config.toml
hidden_size = 192
norm_eps = 1e-06
init_std_up = 0.0273
batch_tokens = 32768
train_tokens = 303000000
MLP neurons of a small language model. Each row is named by its layer, matrix (up: input weights) and neuron, and shows model dimensions 80-143. Each number is 128 + 24 x the weight over its row's rms, rounded and kept within 0 to 255.
After each neuron's rows, "fires on" lists the tokens most often at its 100 highest values on Wikipedia text that the model never trained on.

L5.up102 [140 115 146 116 110 122 111 133 134 174 118  96 130 117 157 109  88 127  84 145  85 143 141 147 126 147 127 136 165 151 118 123 123 134 111 144 178 117 112  77 101 147 105 150 151  96  69 146 158 166 128 138 119 120 113 142  83  99 124 113 117 135 161 142]
fires on: "ith", "er", "ro", "h", "ide", "ter"

L8.up316 [ 96 105 117 159 101 118 114 163 134 124 112 168 157 100 110 159 141 131 117 103 121  86 119 144 113 186 140 114 157 101 168 162 137 113 128 112 100 134 124 167 119 131  93 107 138 135 119  98 164 146 122 143 125 143 107 114 121 141 142 129 170 162 131 127]
fires on: "ed", "ak", "hed", "d", "arl", "able"

L9.up694 [172 108 117 120 159 108 107 136 119 129 123 110 138 142 147 116 134  94 124 131  91 121 127 123 146 130 105 139 156 118 101 105 114 137 173  57 143 140 133  79 139 134  99 147 129 127 107 131 149 128 123 132 137 114  92 139 104 165 144 147  84 138 137 155]
fires on: "es", "ways", "one", " to", " or", " as"

L9.up741 [133 186 140 141 161 134 100 140 152  96 127 188 130 102 111 111 124 129 146  99 107 122  96 127 157 117 163 112 141 122 124 128 126 143 104 148 166 171 121 126 161 139 113 115  96 114 124  99 104 127  91 122 135  99 160 210 135 166 200 128 143 148 121 125]
fires on: "n", "st", "b", "p", "ely", "ly"

L6.up256 [146 109 116  77 124 140 120 116 121 118 118 117 161 134 115 131 137  78 128 165 124 133 142 129 117 127 178 148 101 139 139 117 145  82 121 147 137  89 150 112 124 143 172 152 114 152  97 115 120 165  94 147 131 135 153 142 118 146 125 133 139 137 143 126]
fires on: " h", "art", " p"

L10.up601 [130 153 149  96 120 145 118 133 127  82  83 129 126 182 162 109 128 139 128 115  89 102 135  81 146 135 116 130 163 100 120 109 134 126 112 131 114 151 103 131 150 134  68 128 126 150 121 144  82 111  96 109 158 144 148 124 121 121 127 125 137 172 138 132]
fires on: "n", "e", "a", "ed", " his"

L4.up193 [113 135  93 123 141 113 134 136 101 169 124  85 130 121  54 135 116 147 122 158 113 116 170 117 141 133 151 181 157 130 118 126 137 128 114 161 164 133 129  89 122 161 183 120 125 140 107 146 131 113 116 137  75 126  93 156 168 135 124 104  80 130 119  81]
fires on: " of", "=", "ig"

L10.up557 [170 139 133 125 154 125 114 154 172  88 144 146  97  92 120 185 153  96 135 122 133 126 105 131 108 104 105 137 134 141 145 106 129 109 163 112 153 136 148 140 100 111 143  76 162 136 133 101 143 128  59 135 149 108 129 119 132 115 168 129 176 149 172  95]
fires on: " ", "–", "19", " addition"

L4.up764 [ 70 137 107  99 181 108 165  98 123 132 114  93 134 129 118 127 127  96 154 102 107  90 102  95  86 134 129 141 148 138 152 111  91 118 113 115 138 161  84 154 168 148 121 134 121 136 106 112 116 115 116 143 129  79 159 127 127 166 126 129 137 160 106 114]
fires on: ";", "ant", " typ", " third", "ast"

L6.up357 [107 143 109 118 141 102 165 138 163 121 128 150 130 116 137 142 133 143 103 112 132 134 123 143 104 104 142  65 121 150 138  97 154 117 155 148 148 131  62  88 117 149 130 118 102 125 135 108 122 111  90 137 126 119 121 156 122 109 169 135 124  89 104 165]
fires on: "l", "e", "es", "c", "o"

L4.up704 [ 74 135 106 155  75 169 119 100 141 110 102 150 136 129 119 175 129 114 123 115 133 135 146 162 152 119 142 143 133 120 134 137 143 147 131 139 126 150 147 139 144 130 125  97 111 123 141 156 179 134 147 113 104 153 144  88 134 170 128 130 190 122 115 151]
fires on: "\"", ")", "'"

L8.up468 [119 139 136 125 118 131 135 164 148 148 139 139 144 158 143 149  98 150  95 106 116 172 117 153 161 135 140 111 157 110 136 135  92 149  92 136  96 134 132 128  87 112 124 134 142 141 121 134 104 115 187  79  92 128 151 108 102 102 162 108 148  97 110 138]
fires on: "ar", "l", "us", "is", "r", "a"

L6.up564 [153 141 113 140 160 142  86 138 111 150 127 134 139 115 152 107 135 137 112 135 111 130 103 163 110 146 143 122 109 142 129 146 154 113 145 124 157 115 156 152 110 143  98  98 161 136  93 100 130 145 141 115 138 132 136 129  75 130 110 136 117 113 106 143]
fires on: "th", " |", "h", " &", " or", "ent"

L6.up148 [131 136 141 119  95 112 100 101 129 150 153 119 161 111 125 136 155 104  88 130 109 133 105 149 150 184 136 127  87 130 108 123 109 119 122 140 127  85 167 112  92 152 140 153 132  25  92 109 144 106 128 146 119 159 135 135 125  89 111 114 120 108 125 112]
fires on: ".", "ide"

L3.up58 [115 104  78 115 139 121 143 156 139 112 180 101 100 126 120 155 137 127 157 116 137  80 148 117 159 137 136 136 157 152 114 127 108  76 141 105 123 161 149 113 106 100 145 116 145 109 131 168 139  75  96 136 157 113 119 139  85 106 129 135 115  90 174 107]
fires on: " is", " (", " was", " on", " United", " has"

L9.up342 [ 87 128 161 127 143 149  97 134 178 104  87 101 110 139 124  87 122  97 102 159 114 128 134 149 133 145 182 120 157 124  80 105 106 119 146 116 137 134 121 115 136 158 133  60 148 121 127 151 135 155 139 155 131 140  98 104 106 132 145 128 136 139 133 139]
fires on: "h", "er", "ed", "ic", "l"

L4.up373 [104 116 141 134 115 181 118  91 122 144  90 103 163  64  87 134 163  96 160  91 139 127  95 168 138 120 123 126  69 151 119 108 112 149 146 107 160 100 191 156 167 139 154 101 135 136 143 135 119 173 136 155 100 160 161 130 128 155 121 144 184 112 145  93]
fires on: " ", "/", "–", " |", "-"

L10.up383 [126 147 160  98 132  96 124 110  94 162 114  75 133 163 155 122 151 138 102 113  79 119 147 119 128 132 130 119 186 172  77 134 111 128 113 100 181 111 149 102 145 136 124 169 159 111 103  74 154 146 189 135 173 115 129 148 140 123 151 158 115 136 118 146]
fires on: " to", " him", "aves"

L4.up684 [118 113  93 138 103 144 141 127 157  93 117 123 130 148 107 125 107 112 171  89 113  60 136 148 102 111 101 113  76  85 158 165 120 106 142 202 136 153 125 164 126 140 137 148 110 108  86 109 131 114 105 150 126 141 136  89 145 107 103 134 129 113  80 143]
fires on: " as", "°W", "air", "ours"

L6.up295 [112 112 132 146 103 146  81 103 140 115 136 128 169 155 127 135 136 145 120 157 114 151 141 136 149  86 145 151 134 114 122 114 162 102 137 154 133 138 117 177 128 134  90 140  87 119 167 150 109 112 132  98 174 131  92 153 140 118 103 125 128 111 151 122]
fires on: "ri", "em", "h", "av", "is"

L4.up615 [119 121 147 115 119 132 118 108 108 104 161 230 135  75 103 132 101 145 109 164 127 144 142 111 144  84 135 114 101 169 153 119 143 129 104 106 125 127 122 151 139 127  87 153 139 117 123 141 110 149 138 112 139 108 129 174 118  93 128 152 151 145 124  78]
fires on: " V", " Bay", " Cap", " v"

L9.up391 [108 135  63 127 118 106 110 108 138 132 143 173 141  89 117 127 139  99  75 107 132 162 149 120 141  81 123 109 118 127 122 140 107 108 119 124 156 119 105 100 141 117 121 115 101 121 120 103 132  92 126 134 146 139 138 122  95 127 202 149 115 138 125 116]
fires on: "b", "l", "es", "ro", "ri", "g"

L8.up224 [175 139 123 150 113 106 100 160 156 113 119 102 160 133 103 155 127 111 121 141  85 151 119  86 130 141 161 163 127 122 164 136  90 126 129 119 128 145 123  91 105 103 105 116 177 112 112 126 149  92 121  99 122 125 119  99 133  71 139 133 159 112  94 175]
fires on: "us", "ab", "ec", "is", "ol"

L9.up280 [129 106 104  99 138 135  98 118 137  85 136 126 106 136 130 142  92 105 110 136 131 174 141 168 125 135 132 149 151 129  93 208 157  96 151 129 116 140 153 142 137 132 113 134 137 142 102 152 122 140 105 152 113 128 133 132  92  73 118 110  99 139 122 185]
fires on: "ig", "im", "as", "eg", "est", "is"

L6.up320 [134  72 126 134 145  84 142 155 110 141 107 132 131 105 150 105 110 118  97 144 171 130 153 102 138  94 158 126 162 159 138 149  86 127 162 148 123 128 158 101 114  94 137 132 137 105 138 123 126  89 115 155 110 100  77 158 148  99 140 120 129 117 137  64]
fires on: "ock", "ong", ":", "ot", " (", "ed"

L8.up504 [154 128 154  95  89 118 112 173 167 128 133 123 123  96 134 160 157 144 122  72 115 139 131 153 111 119 129  99 134 173 155 111 139  99 109 114  80 151 136 151  91 111 105 127 143 123 117  96 126 179 130 149 118 137 134 170 133 154 147 117 100 175 187 123]
fires on: " ", "–", "cept", "17", "it"

L3.up357 [ 66 131 102 145 125 127 125 144 130 122 140 113 173 115  83 108 105 153 122 127 134 142  99 122 105 105 115 136 151 164 129 139 133 181 124 109 103 164 155 118 160 144 163 177 148 113 124  89 126 145 109  84 124 163 136 120 116  96 146 149  69 102 140 144]
fires on: "A", " A", " One", "ior"

L6.up105 [127 181 101 106 119 121 132 114 111 122 112 106 133 133 102 140 147 142 126 169 171 113 185  84 151 119  84 130 149 150 186  81 156 132 140 156 157  75 113 135 114 157 143 114 113 137 106  85 131 113 134 117  76 129 105 136 139 105 153 115 154  84 109 113]
fires on: ":", " of", " sign"

L3.up562 [128 135 111 100 168 154 119 107  95 135 123 177 134 153 119 136 145 125 175 169 120 143 162 123 118 149 157  64 122 133 137 121 139  81 131 174 159  79  98 151 119  98 123  88 138 124 125 144 118 145 116 154 141 147 150 118  98 146 154 100 195 124 121 127]
fires on: " h", " p", " went", " over", " k", " go"

L8.up537 [121 147 154 102 116 116 141 109 104 108 124 111  83  94 147 137 144 130 145  93 106 150 147 111 146 145 137 153 151 137 115 115 114 112 123  69 140 131 103 150 180 121 100 118 110 148  92 149 135 134 140 150 138 162 136 122 117 157 120 126 154 139 143  96]
fires on: "et", "as", "ets", "us", "e", "od"

L3.up449 [107 158 140 135 131 138  69 146  66 108 135 104 147  97 126 138 157 148  84 127 105 115 105 173 103 154  99 116 115 175 143 114 174 113 121 106 122 150 124 156 114 123 141 146 159 135 150 124 128 167  96 111 118 152 188 136 136 118 123 136 188 123 117  93]
fires on: " ", " |", " *", ",", ";"

L3.up80 [144 167 123 175  92 112 103 134  90 119 150 105 103 167 117 165 140 119 169 137 136 138 183 128 135 109 187  93 102 144 138 117 125  96 118 111 170 105 150 112 155 116 103 119 108 137  98 164 166  93 137 121 148 125 142 116 127 119 122 124 156 131 107 157]
fires on: " an", " en", " An"

L3.up491 [133  90 137  85  89 112 103 146 175 110  98  95 100 101 119 122  90  85 123  88 175  91 178 136 146 139 156 103 108 187 125 143 140 122 148 122 106 175 135 152 122 143  95 152 131 114  95 126 103 144 132 169 141 119 104 163 143 145 141 130 123 118 159 117]
fires on: ")", "–", ":", ".", " "

L5.up259 [150 131 124 135 147 127  79 116 142 124  90 162 132  99 136 117 133 101 178 144 127 185 120 142 139 168 117 125 149 161 157 144 112 103 136 143 174 117 120 135  96  98 138  93 131 156 105 148 170 142 175 109 112 160 141 140  90  90  98 165 151 134 142 136]
fires on: " |", "art", "um"

L10.up147 [ 98 108 118 170  99 139 149 160 126 103  99 160 150 129 148 153 131 142 118 150 137 123 135 183 127 163 147 128 124 128 103 135 125 106 139 153  91 152  95 134 105 129 111 135 127 154 108 162 105 125  94 142 138  93 154 155  71 107 131 152 134 145 135 147]
fires on: "f", "y", "ow", "el", "om"

L3.up485 [136 132 139 125 114 107 138 150  89 130 132  98 134 129  86  75 177 119 121 165 101 139 145 147 124 174 114 133  82 143 109  90 142 111 162 142 178 126 149 112 145 182 128 143 152 143 131 117 132 159 144 140 133 152 142 102 126 161 161 115 167 133  94 117]
fires on: " |"

L6.up748 [198 121  91 155  86 160 126 160  97 126 142 102 105 154 103 152 178 111 118 141 158 101 126  98 123 128 110  88 117 154 119 125 104 148  79 160 110 131 136 124 121 120 139 101 125 136 104 123 122 143 132 110  96 178 102 142 115 142 102 132 144 142  87 154]
fires on: " of", "l", ".", "re"

L3.up121 [129 110 152 116  82 167 151 110  95 152 152 154 163 132 104 130 131 144 102 118  91 140 129 137 163 160 116 133 114 107 140 104 146 117 147 149  67 130 147 110 120 164  91 131 179  92 157 139 131 154 125 141 118 158 145 160 149 135 117 175 107 130  87 109]
fires on: " found", " may", " sold", " II", " played", " used"

L8.up71 [100 146 144 101 163 154 138 150 161 159  99 109  97 152  85  97 115 135 110 128 165 112 159 154 124  94 164 110 123 121 127 118 130  88 160  99  94 158 133 114  56 142 154 178 121 130 152 102 128 151 153 135 134 124 129 129 106 131 106  82 145 118 120 130]
fires on: " second", " round", "ip", " final", " third", "on"

L5.up613 [130 149 114 118 103 131 124 119  74 101 116 131 147 118 122 132 127 154 131 119 132 125 134 141 165 143  91 123 131  79 162 135 116 137 134 115  80 127 134 146 150 143  76 117 162 104 137  90 167 138 147 134  88 107 157  86 134 112 110 135 170  92 129 119]
fires on: " met", " mi", "ived", "ours", "ed", "hed"

L6.up530 [172 125 118 141  95 129 105 131 119 150 168 164 134 136  84 134  97 196 187 135 126 142 172 125 145 131 120 125 104 145 117 153 129 126 135 101 161 122 159 114 144 158 115 129 137 103 118 114 128 128 116 157 157 106 138 109  78 142  76 151 139 136  93 148]
fires on: "ing", " of", "qu", "e", "ial", " s"

L10.up564 [122 159  86 132 150 112 115 161 192 137  97 120  68 153 151 134 113 122 105 118 146 134 124 132 137 146 109 177 152 152 109  92 129 101  85  94 147 130 103 167  81 153 106 148 136 154 116 129 121 136 135 103  92 146 138 139 138 121 115 161 100 122 132 161]
fires on: " g", " G", "G", "g", " ", "tern"

L3.up480 [121  99 159 112  96 105 114 135 102 137 101 121 116 128  87 182  82 115  81  66 132 129 102 157 125 149 119 177 108 142 148 132 127 140 100 144 135 192 136 167 126 146  88 155 122 151 122  98 146 107 113 166 135 121 125 124 112 145 116  93 159 141 157  90]
fires on: ")", " –", ";", ":", " death"

L3.up327 [115 176 139 157 116  97  94 135 148 158 108 123 138 156  98 118 115 134 132 107 126 175 171 100 141 150 115 133 144  94 102 120 160 115 110 153 104 151 139 110 115 172 120 124  83 125 131 105 114 117 148 120  75 125 105 151 116 159 144 142  93 149 116 100]
fires on: "us", " success", " po"

L8.up659 [139 150 122 106 100 138 168 123 110 144 136 175 159 166 135 140 145 158 162 140 102 158 130 111 113 113 103 147 112 133 154 136 148 172 182 143 140 103 117 143 121 118 148 167 163 132  91 103 149 147 118  74 104  78 106 170 149 124 148 193 137 145 127 147]
fires on: "ind", "ond", "of", " ground", "end", "ob"

L5.up171 [116  86 117 133 160 108 143 127 137 167 164 111 135 143 120 142 116 129 131 133 175 122 147 124 147 135 153 103 148 166 116 192  92 156 125  83 109 127 140  91 100 149 139 123 130 128 127 148 131 111 119  86  75 133 143 110 118 143 103 137 122 101  76  86]
fires on: "T", "t", "ot"

L5.up269 [137 106 127 121 123 119 134 135 119 156 137 155 108 122 154 111 126 135 153 109 158 129  91 162 166 131 168 118 113 147 100 144 132  73 108 132 128 165 140  80 168 141 162 125 107 140 112 137  96  77 160  93 133 116 131 143 129 141 121 109 172 117 151 128]
fires on: " there", " Pal", " pl", "rom", " Pl", " from"

L3.up556 [147 135 113 136 124 131 128 135 136 151 116 134 107 132 183 135 114  75 128 110 136 121 136 121 139 113  98 127 145 171 116 148 163 172 102 174 165 150  71  79 121  86 156 139 147 169 164 101 133  97  88 135 109 113 123 112  91 115 198 146 143 132 157 146]
fires on: " "

L3.up178 [122  92 139 172 136 145  97 132 145 130 123 127 125 143 112 133  98 125 134 123 137 133 162 107 151 104 148 121 154 136 113 123 114 132 143 133 114 181 181 140 141  97 130 140 126 168  98 141 114 126 128 140  95 148 101 154 127  63 133  92 115 101  87 133]
fires on: "i", " and", "er", "eg", "in", "is"

L4.up11 [140 126 159 128 134 132 141 109 102 140 115 149  70 140 144  66  98 132 112 147 142 173 117 128 111 133 128 130 156 125 108 149 143 175 133 123 135 119 101 127  83  78  93 144 111 170 114 129 133 177 115  79 136 149 100 160 112 164 112 152 152 126 151 159]
fires on: " ad", " trans", " |\n", " h", "ur"

L10.up170 [155 100 166 147 149 128 136 150 119 138 102 126 126 169 113 125 151  98 158 136  95 155 166 118 167 110 111 122 130 113 118 161  92  94 182 100 156 148 144 101  88 176 174 115  72 122 148 124 133  75 120 141 110 139 119 118 167 146 147 129 122 103  98 107]
fires on: " in", " the", "\n", "u", " |", " at"

L3.up737 [164 143 145 116 123 136 125 121 141 128 135 113 130 131  99 107 130 140 121 110 122 149 177 149 149 134 133 155 135 116 119 140 150 158 135 132 147 140  86 133 161 143 128 135 160 136 119 138 179 147  76 124 145 116 136 131 136 163 127 113 134 126 116 147]
fires on: ",", " age", " season", "\"", " –"

L3.up219 [149 153 136 131  86 167 129 110 133 138 160 119 150 141 108 158 131 177 101  99 103 131 136 117 153 108 151 115 110 171 119 104 148 135 155 149 134 116 143 170 158 148 130 120 128 169 118 177 130 152 140 142 104 124 134 115 100 135 134 148 167 122 127 145]
fires on: ")", "),", " election", " ", ","

L4.up3 [119 158 158  91 116 143 122 157 134 168  93 144  79 127 132 143 147 143 138 111 102 120 146 167 144 105 119 103 116 118 156 122 134 134  97 125 113 109 119 134 140 126 116 143 161 117 119  72 175  64 138  89 152  81 136 142 123 146 125 179 144 116 101  84]
fires on: " until", "ay", " since", "ays", "at", "ets"

L4.up398 [184 116 124 125 135 137 140 148 138 109 122 140 138 121 122 159 126 147 118  85 148 135 135 130 159 137 158 127 121  98 142 133 136 107 133 123 122 126 134 112 124 154 141 128 166  81 157 173 153  98 144 107 165 127 159 141 123 110 125 149  88 153 186 134]
fires on: "ay", "ust", " was", " is", "ask"

L6.up20 [129 112 125 154 116 101 134 108 113 136 150 141 130 157 130 103 104 126 183 115 115 134 164 129 142 120 126 114 154 124 153 190 127 121 132  53 171 130 108 114 121 127 133 100  91  86 142 112 149  94 127 161 142 143 107 121 145 130 126 135 141 123  99 152]
fires on: " the", " of", "i"

L3.up425 [137 114 131 134 124 113 152  89 118 147 170 129 120 151 120 113 149 141 159 141 147 134 150  56 153 111 128 128 134 140  89 152 132 149 149 139 177 126  95 112 171 120 183 154 149 139 113 153 116 128 148 123 125 107  70 116  75 117 118 108 136 136  96 128]
fires on: " Ar", " ar", " Atl", "-s", " dou", "-p"

L10.up402 [ 84 117 126 113 105 176 145 151 133 149 130 193 139 107 164 123 146 165 126 114 111 123 111 180 129 113 142 141 127 154 152 115 105 146 111 182 121  96 127 120  93 134 153 103 127 127 144 128 128 118 122 145 128 157 124  93 159 117 150 152 127 102 118 107]
fires on: "-", "=", " a", "|", "m"

L9.up397 [122 159 101 172 137 138 136 146 143 137 125  93 120 130 141  89  85 106 111 160 111 125 166 139 118 130 143 148 147 127 146 129 100 148 103 109 120 110 120 153 116 181 112 102 154  80 124 129 143 144 122 123 122 141 130  83 132 120 129 132 132 133  99  98]
fires on: "er", " m", "e", "ed", "on", "es"

L8.up678 [135 192 116  78 142 124  81 115 105  87 139 141  91 101 124 132  98 163 150  97 153 126 150 139 133 132 180 121 108 140 110 134 137  96 110  96 120 100 155 172 129  91 119 152 141 125 109 102 130 147 157 100 126 102 106 134 128 143 142 110 127 158 112  86]
fires on: " m", " M", " c", " o", " s", " pl"

L4.up685 [ 94 120 120 102 157 129 114 107  85 112  61  94  99 130 183 143 122 157 139 148 124 142 131 120 117 146 129 106 126 131 122 166 110 123 119 103 108 117 127 129 151 102 102 136 113  82 105 101 122 137 164  94 135 108 134 134 136 107 167 134 131 167 137 131]
fires on: " and", " es", " m", " c", " all"

L4.up595 [ 84 114 121 115 163 129 126 116 103 121 162  80 131 129 108  59 140 151 158 157 104  99 163 185 116 141 116 115  87 138 120 159 150 138 105 106 140  94 141 122 129 127  92 130 178 116  97  90 171 144 150 138 128 143 158 102 106 142  97 117 164 104 123 115]
fires on: " |", " and", ".", "th"

L6.up9 [108 116 149 122 130 127 124 119 119  92 141 181 101 109 128 105 117  78 114 179 149 152 115 135 144 132 150 114 124  92 188 131 139 124 131 129 175 162 111 137 122 144 132 116 145  81 138 159 151  90 127 169  79 134 169 125 118 127 127 113 165 161 107 179]
fires on: "est", "ed", "ly", "ip", "ent", "ing"

L6.up731 [122 162 136 116 133 111  85 129 122  88 113 137 162 111 167 158 137  97  86 108 155 140 123 148 156  85 127 107 114 172 145 158 135 141 132 181 139 129 138 108 132 109 140 155 174 133  95 125 167 113 133 136 131 137 151 123 144 104 173 131 174 101 158 125]
fires on: " to", " ", "th", "m"

L3.up767 [110 195 119 125 124 114 157  91 145 114 172 114 150 114 127 114 110 124 139 113 196 110 138  86 138 161 155 102 110 145 104 126 134 149 126  91 157 134 117 174 150 132 132 150 136 155 135 147 143 133  86 156 128 136 129  99 111 146 131 109 120 147 100 123]
fires on: " Th", " th", "Th", " Ar", " ar"

L6.up664 [110  68 104 107 157 154 139 113 149 126 119 122  84 144 158 162 149 150 132 150 147 109 135 116 110 175 157 113 148 135  72 144 142 125  97 114 123 125  92 145 117 127 103 138  98 102 132 108 114 133 135 149 153  56 127 147 101 143 138 148 131  68 137 107]
fires on: " b", " w", " &", " and", "ly"

L6.up246 [125 163 115 137 153 138 118 105  96 105 151 133 103 140 122 101 132 118 142 127 134 159 114  92  66 159 138 121 115 140 124 111 156 116 113 121 166  84 132  88 148 101 107 149 124 159 105 132 165 145 131 104 129 127  97 156 117 108 101 164 140 157 125 158]
fires on: " |", " of", "ist", " |\n", "ed"

L3.up565 [171 183 127 141 119  91 158 112 166 125 163  94  84 136 117 120  79 108 140 134 142 139 116 141 156 155 156 131 122 135  88 143 149 113 109 111 130 129  67 167 113 150 137 139 143 121  98 132 104 131 150  86 118 138  83 150 127  83 148 105 154 161 119 147]
fires on: " G", "G"

L5.up62 [148 155 141 143 126  66 133 114 103 127 135 109 135 162 129 154 128 147 122 136 130 111 173 114 150  82 151 119 128 150 110 167 129 101  69 121 134 112 128 101  97 155 148 119 132 139  98 126 145 185 136 134 104 126 134 138 145 110 126 129 139 128 148 126]
fires on: "ut", " an", " An"

L6.up302 [100 122 101 142 123 184 145  85 145 128 122 114 155  85  50 167 124 122 112 120 167  97 122 140 140 163 140 113 107 147  94  80 162 104 166 140 162 153 107 170 130 152 119 124 114 143 151 122 149 116 131 119 126  99 148  85 106 151 115 148 135 104  99 121]
fires on: ")", " |"

L5.up541 [104 131 105 102 118 126 103 149 135 110 127 145 119 115 111 150 141 149 163 112 150  97 149 129 144 104 127 127 141 122 136 144  98 144 117  80 152 104 115 136 113 159 151  94 134  79 126 123 167 121 129 123 146 141 118 149 176 135 145 120 142 110 164  95]
fires on: "\n\n", " by", ")\n\n", " near", " under", " in"

L5.up326 [139  97 127 123 134  91 109  90 113 114  92 170  86 152 117  94 144 155 173 140 122  88 107 129 100 131  91 170 119 172 144 174 123 131 128 147 180 108 128 121  90 118 101 119 132 140 117  89 146 128 163 148 162 128 124 157 115 105 171 161 171 167 127  98]
fires on: "|", " |", " Port", " Atl"

L3.up473 [171 153 149 111 135 109 117 125 136 124 153 108  76 124  63 113  99 128 159 139  90 187 151 144 120 134 110 131  84 111 106  75 110 161 137 115 111 143 102 123 128 148  86 141 103 150  85 137 124 176 128 166 136 118 131 147 100 120 115  77 164 122 136  89]
fires on: " them", "ers", "ess", " band", "ets"

L5.up225 [115 158  89 137 129 147 110 116 162  87 131 117 128 110 170 134 132 103 111 115 124 175  97 163 151 119 140 130 133  95  94 174 116 106 160 116 113 164 152 121 137 126 156 146 128 167  97 135 163 143 107 105 160 122  96 141 109  98 107 114 132 151  96 142]
fires on: "s", "t", "ens", "c", "oc"

L6.up547 [153 153 121 118 115 150 125  89 134 112 161 143 154 123 146 142 129 160 100 146 126 142 137 136  96 113 129 110 118 103 167 152 125 150 114 139 144 130  81 162 127  85 102 103 130 123 110 145  91  86 127 138  86 142 108 123 137 111 157 128 170 129 119 143]
fires on: "ed", "ing", "ished", "ions", "als"

L4.up475 [133 155 115 106 128 124  77 149 133 174 145 149 115 126 135  96 121 147 129 150  83 145 131 153  90 139 137 136 179 139 156 103 132 120  80 107 152 113 112 118 123 137 138 156 136 146 131 108 113 149  72 155 110 147  82 123 131 158 182 159 105 107 170 135]
fires on: "ous", "ent", "ian", "urn", "us", "ess"

L9.up91 [137 135 102 140 158 108 166 127  88 118 119 155 158 121 152 130 107 129 124  58 128 143 110 144  89 137  77 137 133 119 114 101 150 129 145 173 139 104 116 147 127  99 166 126 124 134 130 120 126 139 149  89 162 129 180 132 138 133 139 146 171 160 156 142]
fires on: " ", " |", ":", "|---|---|---|---|---|---|\n"

L10.up671 [128 154 105 133 133 109 112 108 117 140 107 150 167 160 117 143  57 131 150 119 111 147 130  78 119 164 127 148 138 130  86 141 173  91 145 157 123 156 129 187 139  85 110 146 143 148  99  86  75 115 151 144  98 129 155 134 100 172 126 105 148 127 132 147]
fires on: "y", "ar", "us", "or", "ri", "ur"

L9.up470 [117 152 134 113 123 130 118 133 130 133  66 124 176 111  99  90 164 141  97 105 127 115 163 130 130 173 142 115 122 146 124 127 108 152 139 134 148 150  86 145 133 106 116 150  91 171 149 158  68 130 135 144 123 136 162 122 150 118 126  79 121 174  80 172]
fires on: "ing", " ", "le", "ed", "w", "a"

L9.up573 [106  79 139 121 139 144 152 188 133 119  93 114 118 136 110 163 151 133 120 121 133 134 162 137 136 134 119 165 151 122 129  99 127 116 161 130 126 129 150 172  77 121 118 155 152 192  92 103 123 134 106 164 116 118 136 163 127 100 147 115 118 114 115 145]
fires on: " f", "oc", "om"